Part of a small language model's weights: untied embeddings.
MLP neurons of a small language model. Each row is named by its layer, matrix (down: output weights) and neuron, and shows model dimensions 0-191. Each number is 128 + 24 x the weight over its row's rms, rounded and kept within 0 to 255. Numbers have three digits each. A neuron's up and down rows have the sign that makes its largest values positive.
A block is one neuron, or neurons of one layer that tend to fire together. Before each block is what it responds to, as a language model described it from the Wikipedia text at the highest values.

Mainly the first digit inside parentheses converting metres to feet or inches, as in 690 m (2,260 ft); weaker hits are crime and legal nouns like body, charged, trial, life.
L3.down470:097150114125159130108121143164127115089146128109153112154144166128106134150116087142139098097115141086149131118131139129108185129115165123104103103126104140098127165148156134102147085114128125117158138136138126139141080089149098138148158148152157082158107120120140179119136128133111097155092125147135127112120162116151126085101107124118143164174141101139171127110138149114135112132165122109098104142113114132110135080129129123152112149116116124173164089133131151132149136078143156131114132134096125138126169149085141149145148129090200111115105147142136128099155155114161141135
L3.down497:253107117116113136170123145133151113127127151145130116135123157130093118134123149139128106118159126118109129151106144143149129137133033185128143133111145129139140160144159130084132138121084147108121151124127122117105114075116136130065146146151129163109141129115112139126143162123060146092129162132147148095113127167158148155113135126151105125120138144099156114127169118114112150105114158128173116102079185109127128112122125174155147125128179135107143098136145133104077154140148151141113112165114101154169145117110130132116134122121104141090105111111146111161097096050158160114
L3.down757:119159126177164124127133211141131189150119132143110141120128084105128126149152114122130117146133107116139100119089113199131109124113121109112156130111126103142174118155075077120128140137073148101166171134091131118146091102133097129140150191126143161113124143155112113133133137085144126144129147121065163128112122146184122122118116088155087158081146143151126119162119156117096143117124103117148101117106182115103139133118151100088148121094114089130100102106145137118139084098129151163170081152075152127112131152122183151144148114111121120141068116130110128149152129132134139155
L3.down929:128175138146172134164117105137120122141103142091153109126142130135135111116090081122139103191096193152146147146101096113123093111129243150137098144112152113135111126099111125119156098098148142137143112122134157131142109124098121143089156105179136112113153087132124164141133186099144153114119123146106179069116163137143123144087161147132094159137126153132125131136118117109134158165143128135108118123130105149123104118113106137147138135129132146164134111132120127110136145145175158129158115131156153162094140132118140134133154117082074116158095117137173152135105155110151138089
L3.down1180:185148116135116118137123113140182169144182138188151151134146114145162170163128128130145145116138119123133140139128100140145121108130123140098137118116138140138126109092123118154110124115185108152105134141188121126119123119162130132084189139144125134134089090133114129142128156114102145115173113088134136106145110135108116064149111167107123104126161140164152158127113142101115106129110150105157139174142169122120231128129175097150107108119115126171135107155118139130145110130066108150099094101109131119119136101113119147120134151108103072159151159155130074127124131137160121162
L3.down1544:186115106141158147125159140100136126146153157121131213132110144152118117122099128138154160146132106150098143167092116157100077145144085146131101146155108133125147167118123110118100112112131140104118136143131086142169130130112126143111083128116096126127145129136117131112127163122134203091114157158135177114119128135107126142102120132059135158137112135139088147102182132138132134165136172138095135108138102130177148150132173109124141136117090121159168102099137125136144116146086174096136124127096158169099112122154149146128103107156134115127173134118136143119146088094124157104
L3.down1735:107126152109110104153155079131141089163154147156163133146133145171117119146122112134144103097154115099115146128144117120136159100130127111091129103104133130124168142126127118096124107150105155100138104135172102102107127148147116086075155114166114110118095142197158124187097165123146114130108095124116124099144122133145090131135155158170146157124150127154180156132144125139099139130156140158111122146156138138118092103111152110161116121107133131133142100139122135128140112117094128139133098158165135135127122097133185151153166136124142162164126099107163115103126120148151117142
L3.down1845:123108092071123136113096159131094096165126122119128130146117129139132109100144135111104141106155150120112171147121141142139139124135169145171155124152144156108130115136193126147131145131084121131102119121116152112084160159123143111133114089113106109113151134144139112128155139162127090106138170130144115091143133110165124122132143113162159155156153136105129119142122077141092088121180131122134128087132126123114154111108135138150096126125138109117163121106139172106053091145150130099139070121139157135114140141117152127129151155121138153145082129117119167118173153165084111087

Opening parenthesis after a metric measurement in infobox-style lists, before the imperial equivalent, as in "4.74 m (15 ft"; weaker on digits in scores and coordinates.
L4.down216:139096109120179150147141118139116130128117127153161133129134117164142088132153119145136150102119149117106108095150140117126121147133154075106125131093147111140137128131082144125189136158101081124100125143103155123116156102086154115134125114096157125103114150123124104140119133104092145097106100100138068079116172155137158101117155143135140132123112124144156154130131135109092124114142151119175105083127102182176130101094175154101092105113134101136151153108136152072090123129116142103152160106164156119096154142116118143140133138088159148092111183134115115148144128131080101170
L4.down1040:187154150154109134119116128157150135115162136128106087140141100112132104129143131110107112141128120117129101146122125138124176116103082087164104133140086168125190164127100109148158121123130129116098077084135138182122100132123120147144148140122113127088091141137116116095117102117146115104131098108143112133144109146118162147096118169086178121136111108199089090086120134099092156138111104140118131128130137165139157150128165099070080134119110104091103113158151125112087069108158064129117150107135136134140106161110139141133149102126118138104106106110141110143142085092100113114
L4.down1454:085123088210136135119126135108080119174102095111152134127147099147141127118129127136105161106127106087119109118160121138103137140089136126113129109127123096141130097114089093112095137099136107148169181114147106168145105147166168124097137109118134116184119139144088139103117112111135157160129136111122155139117117126122134115130112129159137131118105149129152150120111121143143141160109109124130167137154167103112092163118133150114119141166107144178107106084138122134123106108132119141101106134113126108123107131161051089082146102118179119108131106084162161144140159118114122126
L4.down1680:152160146114111147141145134146111159121120142141119118147150152107153118140093140123141086137228114137150124121105116121123148143141056127148132134105123123139095113116090097129152145127159111162147119147125098158147121085109109121135114095119134107150133160108108144089101098128140114112121118107121178109130117127132154094104115105139184125112117126133147115152111170140125193164119161146121066127145127147159167141133099102131151161083139165162106148129127149133137160185123086131179183103128130143130115104133134102148122139097121147153093134138106125158113102110137131113

Middle or final subword pieces inside proper nouns and rare words, often foreign place or person names, as in Ul-m, L-izz-ie, G-rang-ermont.
L3.down94:166138114115132127166118123105091166132120139106127087107118116116189147129149092163142151161152131173109120119093191143155134138105056140210134154120109070114127128141130105104154197115146151110144127157091109149151138145139092123110127122125089117173148120140146110121105089119125115148161130131116125142118125143104101148121163130089122134165163158112124084132125098142104090143116106072154125082098129082141126116154155139188149107109153159144152164169112156107175146121116190063144145108118116149136131095122083135105117086118139091104087151129142141144135094116128102098
L3.down261:119109099123151138122102135122118153121136079138130087126100115146091146155138144134125121140116093127122160120172179153137152152125090098137146134082107107170107156097107149093121106121120167126127142129087145133086138132136142134131142150112133144147142133116185155136139090131116122109165139132120112170122138108191102105116172111134157169113129101140153116167185138149101142095128129098161145118109159048132128189120133134096143078105122164120100118154094131116109115084158123135125136117110104146171114155111126129158184125086135111150149117131146117155145129116130092095
L3.down687:135110096178120124081178137160174152157150132123140118144128117079104144078095141099151132146141159131132080122109127137159118130095114134155152158105129140139112142170138137105138118110130131089141108129141149144132122104128100140158145155151117121097118149171118158109076131142100115126128157106107139158111148100118135121103089113116076084135116143121115081112122133143100161174117127107089159113111118097133083170117130132144134125133126139124101140148097130150121134108152152158124129129086119161174135135135129143114137109096111131106083122132110107087116103080108129120
L3.down714:041126112114127134154070132133158125169140136119116145097134107128027069147139133136124140113100166127139157153164090090127101086173130072163163103099130138126159082097115134165151100168168110143145103131141099115112119122138144137142105098112108121126106160160140117133111153125113131085097122154176150152172122133139152116135148133120122137131175131137140144177118117144161111144138130118110118118123160156106075120156136175121158137146140127114099114159138127142130113144148144136143119092166167136096132126104104133142171125090093126118161143128144058144140139153104088155
L3.down1036:073110126107129144126141153091150093123148150127141127122109135075100159092197100145119113157161072156184159117135134123128121104162110124142121109121174078125123167106121121134136115121138090113104092103117087153129093131126159160128127073125167161102108140142133121155094097096117089139119107118114131149123112126135134139096171086116102126119075170160134124102127137131106123118124135139091121088157172100076154144109118116123156130091131153163120130126135103145109135137123149151166155164098120135137125161145149109146141125145126112095130136131137112185159129089128125112
L3.down1182:126107163117130153076122117202168121133098112113118130173091143135139165126158105158097140131083092097163185124111135104126092094129135101126110179146150135111133162136161127121096151153168116157131117117137103110151118092148103136148150125124159151141103136137134133116159104157127146160115143156153142124094100073131128177117131159121151102085109192115177155160136144123149136114142093125058132107167168169086121103102125124147127118143142123141154088112141162135123176102142098129093122176116141107145111128137126119145145125119114122104113104100146144087111119118121164080
L3.down1355:033145100111122108137114085169088142149122138118132118133112082120172101165178106153178097133130168133139129118159141113122132093085108142130121121149139149123103154101108116159116192129123146161083134157100107081125154143063141135114137083135143122133151132098128071134139094108124155107132135133075145124123133093133100155150108100099140119130104120128143104120104131107112127116138157160140124154159129139092165107142116142132140125114138146131095106123165110130145110166123195142104110145119144153124151167118161107140128095131137115154111125107130121102160166093060146138
L3.down1862:107125146118130111151147136162136100113136107107133131156137140180106151119144122133135179139053151133114170115123111109106103114153212103138155140142078150134136106113143139132142135135144111116117140135155134147147079131127101129152149112104099136097145132205123132104128093152148106140106081103139152129118131125150101102119132083100094106104060116117118126141135149168119071124122111109095119140122135128121140114093122133125120135119089144130114151144169095139122106141178131155120127157144102130127134127132139196148145128150129103128159132161114130171154160148151123149

Final suffix pieces that complete a word split across tokens, such as -eling in remodeling, -s in woodwinds, -ed in repulsed, -ment in repayment.
L3.down143:255115133113111146162134137152117108115147163134127133121101088122108106124102114090130132113160117112115135136129105118105129144093058094018155109143122119118131121112119091087125133119121074157148119122121118132155125126126128156147161103108097136085104084132115109121135149118159114143115102148081087131133122117128120094111152135152154111108133142124097145119094125123151101137153132139126150092084172152106118161121159129143143127127106111108153136156139142116117120092140116113177119189136131122151156126194131187156139090101133124119117125106112159183114127159115080142
L3.down394:117105112106109107124145124121130101134122121158128102127152113114164120115120139131119148165125128113124143114132086122178153126142000139077156126120120114132188152121095126142106157141139146127159125139173151140178140131122158110119121130150101149162140140126135108137154171145125122108143131092156135134129098110197143117098144103161115154135096138154089086093092147150115148156137104120127176113145135145108150124144107147147120148136123109130151145159151111159106091163150120147131109132116108164122103124148130148126138131113120131100117132134160145123140134133115139087
L3.down403:181119093098146122132162101101129125102129147132108130142130160114156131132129124172126166105186104119110146118166115138149130125134000161104145141119126141181119139108112111131126112121134146133161146139113109148112125153095142091127149130124113150115097099125122071126122149124130151115131158119097118168141137124107133121183113191129126106122165117091109102126133142100109107129141120190170105121138121151111098152129145143098117117094132118087137160113115119151132114122202117152087138186124176124087112080109126097134149152105110158117139122089145131120117138131138132142
L3.down503:210154131116129132096100096128127139110133196132117079103142117134162111132150106109181132134150137130162172148121123126175096130131002113132152119140096122135107164080105130096129153160158134113100113141132138156110093146107173135104122104095106130125146103122107115128121141115147137155158122127097133138089115157136112179139141188136127135094064148121125149087122123094149109099131143146126158159154130110154080113124136127132125133151116123137136126132077138123125120147161119075129171101090102125118158133114126111134098177172108119134092154110123136149088110102138134109
L3.down653:085132172124138107079154157124156141114113122132167128115153127076125133125141112172167125137109106140169128123115139144144126123150128099115125137111114141201129133144142135136130144123160169116159153142099135152121093162138094094164111095166176130098138097135130178091155122143095148122098130116071166109119126149122098108124064168149160104135125120131138131113139117113121062116125123113136131170114121127139108188117126087089149160153155164091130122103098135117109100134144152157095134107102106131109151104165146118126114120104105119123123109124130107163101134126148132090
L3.down689:174106134124153118120152152126138144116120121106174161148070097141144137158137107118121075123137130153087113159099159101124133176127085086133156127102084089146140150124112151098144103128206129108154136111121160143143142141157110113138130154145141125101129133131147161108108109143107129126122139140136087149107142132115117154154140108145117133109131096111136103116130130101112102140130146161101132106148117174167120106127115138144100141138110120141124155147152152115131139121109160158129108175180126104120158098123125144104117127127125173121143093171110128110135113155075125111
L3.down960:138173129152109142152150121129135121086144135171132164126166138171158105112077137126120108150137149162152109108163145136158132127123029137134114131141145169115143158140122120126091127135092127156120129109086102121143136102104107090181110177131105155121079079181132104152112150126123144137125128135098117093142142124149091115160086134171113151161116128143138126129134146105120120158130102119181118140097188143117088117134144091136136089129133135113108159112115142116145129132090150146124113132110144104134132098096136135121121124116132125121171073143145131141069122151119096127
L3.down1457:170169155125128116148120123103163122076118176109146108153054163110098110197099149112114116126161141113114106109112139118097110182175078127106091129087057118150109143112180092127130121098100125135169127133166139110105160116121137125153151155121137166122111084060135135147128119166148110142118125162118110124155132114121084137096125125088111128147142159118150165122095150140154124133125146172105143128098115124093151115125135121141181145122130132124093119102148128111144096131075130126113131155103147116141140109170110164117128141097122119115154137125122158147139148114145144145

Second subword pieces inside foreign personal or place names (L-ás-zka, Bak-r, Ts-uj-ino), plus first digits of metric conversions after "(" (150 m) and "in" after "headquartered".
L6.down851:101145136095151099138108139169123107127139124147129104161130132161139149184139114138161123157102131087124102179125108098110152102126150124115132142138127147124143152113121111179163152137145108150072134132104121106107136157144135127128150093102147153116144113145128124112112130122150116139106132168123179100125114098102130125152126117123145147133131160108112102137125121127122130158150142135124105144131114122123105091135133110157127104125118129088162093127148137086144085125106131111134170097166133146130108111113142165104103161155097055124101129138141119149093126161120068121
L6.down1333:153111119188152138093126106133122069127138143173104103135138120122133113100137110137137112121167096140127115155170090129141137161139153118140118136155117102119126127155123095154144175103140118100078111108139106116165096134158171145110154122165131117139189105147157138143099105141123116141168141150119156169125140119147151113132125128145117120119155130127131099101149112099147158092100153120127124132130113118131140143094123080135123090121088153156077080140169127114162077112110149129152142120130142170147115079160123091117118098083171124130130166160098139125125122122097105110

Interior word pieces inside rare, technical or foreign words and names, such as ich-thy-ologist, a-ort-a, Bol-es-ławice, Qarm-at-ians.
L6.down537:112134121117155128107140137151149131127098117102157124118118121184119145122139094118102162121134103094129112112091133123123130090088151108116133103103156104120138108151150135131128137103120164097119144146096167163141119072142137113123114148130148107126117103118145103140161107121138116121130145170099122158118132131146134147162165125124119119159153119152129125148134103137109127079155143122093101064155149121149093091130076118160128143098145160140133111110120105102106104126138177132136145114123102095125153119087067071121104082111136157139091130086125169137186171100129132114
L6.down1949:135121076152110121121137143147082144088105126110125154135160115155149136166149128132126125158125144145101118081149117136167100110144075127083147118152133079141108153142127118135077110167125143128113133143126118150126157094114118133140128157148149115131108126089085158101139164124151166144187118099136108160130154158123129139128149115123164106156105119167129112126144111107135114124146116169117114153134118103102130131150119119121133079180149176109098140104108124128124110099104151125131140140144159147142144113141136123115135102134137078125153114138134123133150169109140153087

Main verb or predicate word right after its subject, often the final suffix piece of a split word, as in broke, exceeded, disapp-ears, soft-ened; weaker on name pieces and "of".
L4.down149:207142126108111133114126140138158142128105151123151131122110129111121144142134144151152138121109175181189135060127130143120132131165055118122074119081136155135100166116133164171121163134166133130084125145118146114101116138124190096072098138155150145115127144165125142133115116114109072149122169147108098111122089141144136135134125129107108166133121148119072129074105097125128147117127151138120106138157131125139136140120124138119118164130129116119121119086159143164110128125084083077135161112121134153105119100059153140162158168153107151151107155148136158162107111124127147110
L4.down195:172125125136159091141096116094168127112124159127134115096132127122151174122135142128125142172123110134143137160116116115123160125135081106127099143146071098142122159133106157115140158128134191130149094134156110149150149129111065110117144138125125156115171080127129121154172174140065148157164126114115166094132144136136094108112128168137109109148099101107115154062123128089121076152182122134121092135139138137137118092108128113139168146125111165118127108138093124191118137158159144168114131097129135122087148135146111153130124178133121105126079119093149135134153150126118165129
L4.down889:169163159138104112092135139170109115116163085136121079082109161125131151105157110104122111115167177135146166106192111156143113119161017107114093098127091132127132198149098123100140177121084136162081136122152124088134151085112113077129107095116156110102118134097113090140133148115089144113127151132137131160054140139112101170158100166139091146135183158120113138135075137109116169078083139181145120120174122164119082129090136095110099135135127173139128139138097139179166178153148157099111106146143112141099151099145121126129127142155132093139135135122112120135129127095119107120
L4.down1809:173135122101134127117111116122164122110128155127112158083141087132159119157168137151140118188172144085165201147150099141137138112124137156090118115093121118101151146117069117143123121112118123093080155104134178118082073105137119133110104171105179113131106151134109135157081134096144129116100113115131150135129136118143142069106112128144137133175103135066113153131129143081153112114102133094122135100137102145149090116135103160111117134141142121141138110113146122096139148146157081125111139111141126148136139104148103129109121131138126122128148174090159134142159097168156096176

Second or middle word-pieces inside rare proper names, often Spanish, Catalan or Portuguese, in lists and tables (Ll-ull, Al-ic-ante, Del-os), plus occasional digits inside years or coordinates.
L3.down79:132153111127132126124139168123152122112169105154125107136138157137109137109126119091121150123134098107086103080098068142151145154115098126084114117128120132126121126095114120111088167146111136169121114116135122167122105127127071110087063158138155134081151133129151168120164159119117134136152154133156161080154124171182097137178173139164168154124097148174136138128155123127140128128127088119132165123119122136135133134133127113165153070104132105110105135115100095095076163105125127128144115151119110104142115098135117074150167094150128123118147110141213139132115139101161149112
L3.down129:098141131148131125093132148114112160124113120086105159092113150112122145128154098103170114105108148130137126121080123117146133114147114119118087140109114111123133165127137151120153110155141111136124110126137152152118117124148084140130104136075154137103142099143094142145142162160127112115128101100106088131116119152082115094131154134120118092130070099145138096122129094148087154129153148145147138127103152107105117138137111128097131107150157093142142123110146155080144120111180083171164121087143164136138138153105108092104150138147099121145109125108128140096153102155107149104
L3.down416:139136112105109135114128118124129093136132058189114125108142118132152083085081099118080142149076123127142141113118118142155133191164118123107073127097130126112126131138142176113105114146163137081121129154115136131136145115116143126140102149123096099121134135115141119117125141102157107106116116104153139095089135131061148086174097068110138111120108089132128112090121162126154142125103103137150119149099131118135148104085138128140168090138103094166127124142106148079097138132118133089110172127103157073112119096115132111158151125153128160147123127110111137164149087126153100098
L3.down878:035170096165122129142119107137144120084154129101162151085129121158062154135092120128128141135156136165124154116146119143165129107149148123149131133169134132091124120150128159151076136131128129103148122111127108111156156124127115079125171078129114115166103156134131098102106112154109122154112097148112099108138152117129081131108121129124157116102140122114142146117154143190124165141136124132124139139143139092090126121161159124134141107095132098167152141167106110131127140131124087150129121130093143152109116123162146132151109132140149121120103113106132132122134089121103150107
L3.down1128:169130176121092078113161151135118122094099115136162129145136143107102089151073141136156171127113113137084129149103134144105191155112119147156144104117156197129107125139127130123114144103092190163129119157127135125126133136117132103170137107090139112153138144126163180120107128128117147107141126138109115161102108142126121116164154107084169156174126118083160124128155096134109102158117106138157111131134120110122126124117151118173165106134151142100144120178103138066174144123174119119081147162143129146150124113142137131109086109125156114103154136163150139140125100132111151142
L3.down1435:186160148119115124086158098146136090112143110165097128130069134103109103092120130154163116151137130142152115103164123145141109129097108123155146114143140157150121137123124121142120118110169137094107112104136201117128125159083122111111095065120114135136145129145103132162125105131131083123159127118118156139127155161142200136132134141152123151124123127096134133133163129127124130122104138129138143143112119133168162134113146142171144116108186132138082206178098109092097095123145109139150113174111112116111146139151154108128120153151103154126147133127092139133164114108090126116
L3.down1737:133136114155152136124135150099112106146086107095100149139096090121121104111143137150115138144107127139115134140118145099148130144131199150096088142138131099130125087133147102170144112114112126119160131097134142118132158181127142157152148061149170128118160152142129118145134074105140112086125157121077113132082159135088094106122128142175124165154134116125140121148154145142148093151134099167122129107159122121154122150106102105136123095114099150185102094139139132141164120141145127143109121124125143122117132121125122097131110111071098124124077123177117113135166120136108134146
L3.down2084:135117104128153120157115174082118145156146123139112091118151110110123127166148142141114127116158146093136110126125137143142092149156141115116131121120108147113117128141151145183063145133087117127132104138126143113138159127130093099111172113091133144129124119153118132110159126140148128149104122131161119116088119145166157116129113141129122119083128137123121127216130122124118157148145142129116129118112112135145137097123147153168116111132118142143157105084153110140129152138135109104131128180155148132106129169100087113135116132146106134130168158097109126143100120175090068117

Inner word pieces of rare foreign names of people, places, taxa and clans (Zen-ill-ia, Tar-rag-ona, Gue-gh-rane), plus decimal digits in heights like 1.84 m.
L4.down140:180132163112122104127131122135100146129100131154124136116103114100135129133104128157086169151152131140106142113182134163122120077093126155146097127186145135120113112127116148118121155113127156145153130086125050088098117123113113122150135102161131124107147147161136111139130101122140145138122153126132102088161133101134160141087123130121150116095157097125094104142147146124166156179116121121147093123174108075131080135095104117149149116133146117135140110139084116097126146155150131104132128128120136136154172134138124114123146129140129174120129117124108120160131118152152089097
L4.down165:086090166145128122096099170152142103126110088129146167154121150133140139083124087096143172152135102053132107137095114106135126121106209154154129133147131124109129168128118140121105148140106145140168137137128135114171173156115116145148102096124146149116127180129138087153113133100112113153144092123077082161152132177137145131140116105134134136143167105151140074121109091123128132131149132098155150144142131094085155104117069130111095116153125129137105136143127109082090138150116164148145143118125135144153119121114103108131074082147112126121145139133139134154127155140107139150
L4.down1190:214113106114146125091126148129109150128126103143125131176114085133147145141116134141111140147093114112122138123116111093106097108134151149125096152121140125163151118129119156146087098107150148094087126125112151097132113154160167120125107119144137167128109133129169122168124154139146134116096159123135107132142091174120135127107131108105101160115136118150150103131138084092135111136139113133091116134162132116151096121132088120142130128074107135119130113091156092158104140116150148118132150138113154128130147122162096135102143133122147129141093126139112141126123127133151129144
L4.down1309:119144165130136180124122158169167092133102118147144146123099103136079114144150137165110077097166141105133088161110082092114127131126203107129127141103084134115123111113107101101168115128168149096122164125143113095182115192103143160089178081101177176072109124139120130129140146062146112110148137115138136141124135089132175160113157117116124120135160120154116103113101151161133122060171149153088118086103127133103137133150112128130130107089107147118140143116151072085142160115143115141111091158110180128056164122159128114097152141115114116107109157098110149113103137116130129144

Articles and word pieces inside Spanish, Italian, Japanese and other foreign proper names, often in tables, such as El Prat, Loj-acono, Emanue-le.
L4.down31:255106150130138105090098167161083133147134137116178113128158102143186144109144124117127129078175137128100138134134125137076141106196010090138107139109054113127117116133136116137143102127118136152157103121094063124127132089124121125118168133109067136160148164127100180132105100115151156131108140132123054124123128160145128142134132107124131122121157119139145082103136128144148109131086123151152112167117167156107154129164143126144137081136106098140127133102112192144170125131124092085087137119124114123117109124148175140113112137123160131139144095107141132154130109114107118147
L4.down589:147189135094134128145070127134156129106149111084113127130120125121128156134113158128142103100127108168139142115197124139158122083149088159134107101158109128134131106150112131142122122149103161120126154112131165109098130176125132162132135156160137126137132155110167112124123140116116145149102102105094113127104198128138099099170091130121102134148117146169135084208110150114117130128135119093128130122108144096152060143109110105110107156123076142147131111172169164142126131151126162141122118149104154153094186109089149127106115084111106148126131097125086137102142123120129133117
L4.down1567:234151155096117105117136169104131132149159139115113094112137134138142072115125114124089100098113106149131130140129154137126144124145018109142110106156113134144152130139145114096094127157139165141139107103091111084092111134109152150093130159112140132134148130122123128119126118131143160150112118098166120126129140159134164143207130138116188114124122135141166151132125177130132171133169145160117127076141186102129114156124187130099112133160088099105121143136133127156106155118121102109123129165133134121102143133099150162162151136111139110105184079107159121141116120094156106118
L4.down1865:123090132133130132109126120147142131157139098135140114160098112105130144131145173166105112112096123109106110096132146160111147134161125139088147137118124161107125164118083133146139137128090123133110125120083082094107120122109111108172111146137200152117162111096129097132119135132139159118162113112147115138112145106134107139139132144114141119112110165133117123140122136148110128138100150133139124116129131128111123094128191141099131133186134140117178146094144058126111109112124132108167130165161134097162075133080120114152141140119118119148151163119115119160109147123117099143

Final inflectional suffix of a verb split into word pieces, usually before its object, such as accompan-ies, fix-es, surf-ed, trial-ing.
L6.down677:138134155132112147120121096119122098132145128107126117139102120144142105125109147134102113135126161108129132109120124154112150141160011139110108075136141163093150135134130110154122129140126123098115123137121117121118108136111146066122125171085114140117122066158130123139118079134176081155126128134154080157151153133136168133130111138102150204138115146140114155169137128121105127158100122097110153128162126107134139171137111131143124133174118159117154159098149134133121090085140115113150125118128134166095156138136129110101149122134127121136162106130135119121129169143152089098
L6.down1481:083143136137125092102155126159138114096098152121152156098157105130115130126172127115122153149161158156094164108116078161166175093121104128125125146121130125143135194124130088122125112120150105135077135148117124098135116129132161122133147189120146117119149105122163125136123080099124074147170110123127185094162140136100112124102191129092097140092072111157135166121147152157124148139113117113120111100113124151110115148181098100095155155125138140122135184107120114172118117077119181117130118106114121094145122113133107161138095145118089113157135167106119116126162129162166132098